From a checkpoint of a small transformer trained on Wikipedia: 6 heads of 64 (1 for keys and values), RMSNorm before each block.
MLP neurons of a small language model. Each row is named by its layer, matrix (up: input weights) and neuron, and shows model dimensions 0-127. Each number is 500 + 25 x the weight over its row's rms, rounded and kept within 0 to 999. Numbers have three digits each.
Before each neuron's rows, "fires after" lists the tokens most often just before its 100 highest values on Wikipedia text that the model never trained on.

fires after: " in", "In", ",", " In", "2", " of"
L2.up1125:529516496507494508446451499523542469545505507530562539504527498494499499478517539544477557507471507474512487509485555489490458503502488493508506497500467507495493484540485512431506509537540503488517485512473564477511492508520525512491503477440474498526497499534496485489528525480505481465521513502503478485479560490551472519515519505500519507520487540434489456469494491540480486525518

fires after: ",", " January", " March", " April", " February", " in"
L2.up1608:493520516478485519495488531548494506546503508510511527482513542520510501494489527550491480484512500446538492534454502500520466483509519482543528502464462473510486455560516564539481503498524493500510548505481504490503509480523532509476547499486485513512490490511485472492500525505520506459493491500454510479494533516553473508525456528506507498506506512464513484527535521520490448513511

fires after: " ", " |", " M", ":", " ("
L2.up479:530514509494487541488474478522486483507457487474517502534497519470514484498492462476470492472515515494517572500470504482503498454493482533498518513474513503559538485494467550478501495489526487480507506493550495483487515487456484473494526519511505485503520512536523519486524492516497521505473514493506507483479533441496467551499531514516466468513509544498470470502473526491516473552551

fires after: "2", " (", ",", "1", "4", "6"
L3.up97:498510448477524500471552486497562510489482503470464510522514498502473512535499498544494545474482567493498524572507491489495546498515514510479497506499484500532476516481477474484508520501547490504498501489501532515521469496507494483496521469474494492439492473514508471536508527448511518510480538465525479504492494486502485489500548501500474509493576525481479485511532488508496455471494

fires after: "3", " of", " over", " to", " at", " between"
L3.up131:482493547466522549479541509519504490451524497473479479483514533535506529483528488507561511514512534499489501515491516539537515494511519501495517494494462518501510506513470508477506458518504540504484487528486559474486503461530541500489478491484490465447510453476486492500492528422478511484524537496515485484511505542531482521485478522517446511554566491492497510464479477533484425503448

fires after: "7", "2", "6", "0", "1", "5"
L2.up1343:558498487478499540524497521470509487488484509472530488500492520495486498524494559485482545488526525491491508514497552523444486486452471528498446468513484485534494491518425500463515542452530458562472517518493528509487532502520470488493522505452492552460480528529473506480504486446503526453496516477484490483502514481515483500502496476518486518536501503474490466491429505522468468507483

fires after: " |", " at", "2", " of", " the"
L3.up1529:491483535498481498499488498518519426479495478459466469526482490532510473538528472480580471494505504517517505505434481514548467490487532526547532470500534488494484496523496497525470520522517526465519474479491515495498521473529481475534503462484504462488556488530480498542548498483508521517503526525518508461492489511491494538517544502496520461574533554514493514491536516491496493483475

fires after: " ", "0", ";", " |"
L3.up2018:531474542472501515475468500533504469470495504491500487506524505508539496462502522486464488517504538510538528516513477533515445520473484485469499471478512515497508488492454540488503544527469498511540455526554491503471496528516518521484499498479499462510499531564497537524563542484475458505474516495501507510509547472438477542515504523545522467520533524538488476483512478510507483479501

fires after: " as", " a", " that", "."
L3.up432:472494501486508493477493481506497452534519540504510504521509514461540485562533483527480482514472511515490506507473456531524509495520444488496515467502479477525516474502484451485522444491532480517511518553508498479513488488504485520499511524519456474484517481499534477512465490508533494483455486503522491502530517506505518498520492490536503517484530520477526458522479462497522458479490

fires after: " ", " |", " a", " ."
L3.up1797:501472518439509472461471461477525534479511486478491528522498506505535516505538465457533485496540524477502510503511455553489442514540515464472502514532502521496513532490464483507495505516487523502500520530478485505503499518488500495488494510463492491489520538565453513510498518530534497470513502496514543496513539499493512528506481524568532529487501479543442492520536476529563514513497

fires after: "1", "2"
L2.up1828:503491506493470518465534504528561480466517544464507498505523496488489528502494553514482547481466509495461481527506506504492481517469491526484505467480482494537490479510481478473496513496514500500480491508494539482515455472533489537498508486472494537508474488511490510496508493447472524506476548458486509515514502489502456523497465451496493482541512548485503488542491502495519467486539

fires after: "In", " in", "|", ","
L2.up748:478523502494510539499482500488513482556497489516539486518525556516479476505488468483490498481479508486497542515470527501526479505524493460552527507506514505518505485520510528481476463540558528504459547520499509478511499486486495519494512493519445457532500511524474447518509486479494486513483511515498458512478531461525501553478486513495523503521515487478485518489501489510494464464488

fires after: "0", "6", "8", "2", "4"
L2.up160:502486527493514502494471495490513504487492541518473520497516545515478481473499540527512503494521507531468512553500532496475492501486527520480475491485469487507522475485522531487500457473519487440518469494492535505517514496502497540492542483457483564483431498516459531501520514483505514472511513470460504484464492500512516491512473480509507483590532557516484503529535477480487481490511

fires after: " ", "(", "===", " ("
L2.up177:514474532480490588495552526508533487476485458482480490500527488505495501458552486494452518501518505466516531538478557529504486511507511539476521491480478511527522519505484479485507519504531500547524484492561492475508473454463506496517524517467477512456510512526472508495529512526480523433523514448488497503492505496514495497539470525497480513526491491491495483512498509524496464496578

fires after: " ", " (", "dou", " as", " \"", "as"
L3.up928:514521479475471505538444481470495531500513497475480564471506549471530471485518512530475531474526521510539501551491524523500449532509481531483484511479526430538488475490483492502528508516482513546527501515523500514517502469488490480489530516471482518497533517541463525506492546491530585485518515439479462484492555518493520520498486499506470583486482501532490483529465496492511500554475

fires after: " in", " ", ",", " late", " mid", "-"
L2.up1377:469531515485472490493452488485547503554468513507533488487510521468510509455543480510511526475489502507520510534445537485520502510495506506509529517498503461483510509519477472530497510558536537478523505509490493482512491478512491524454530471485476504540473499552466457475516520501511484492517501476460521476473503533550510526509555512541490514448534503468470513524497490490473481467517

fires after: " |", " (", ":", ";"
L3.up1020:489490498489526484480481488515512490513483461496503504537501550467519503467511503511542465498482543489499597521496484546512463484473550539492490514492476488489512502525489490468516477529473522515553484474526488518488479483513512487440492521542465527514444553499476485520554556503479512512495455523517519486469529552433457516523497483506503476522480473532485505471488499474506512445510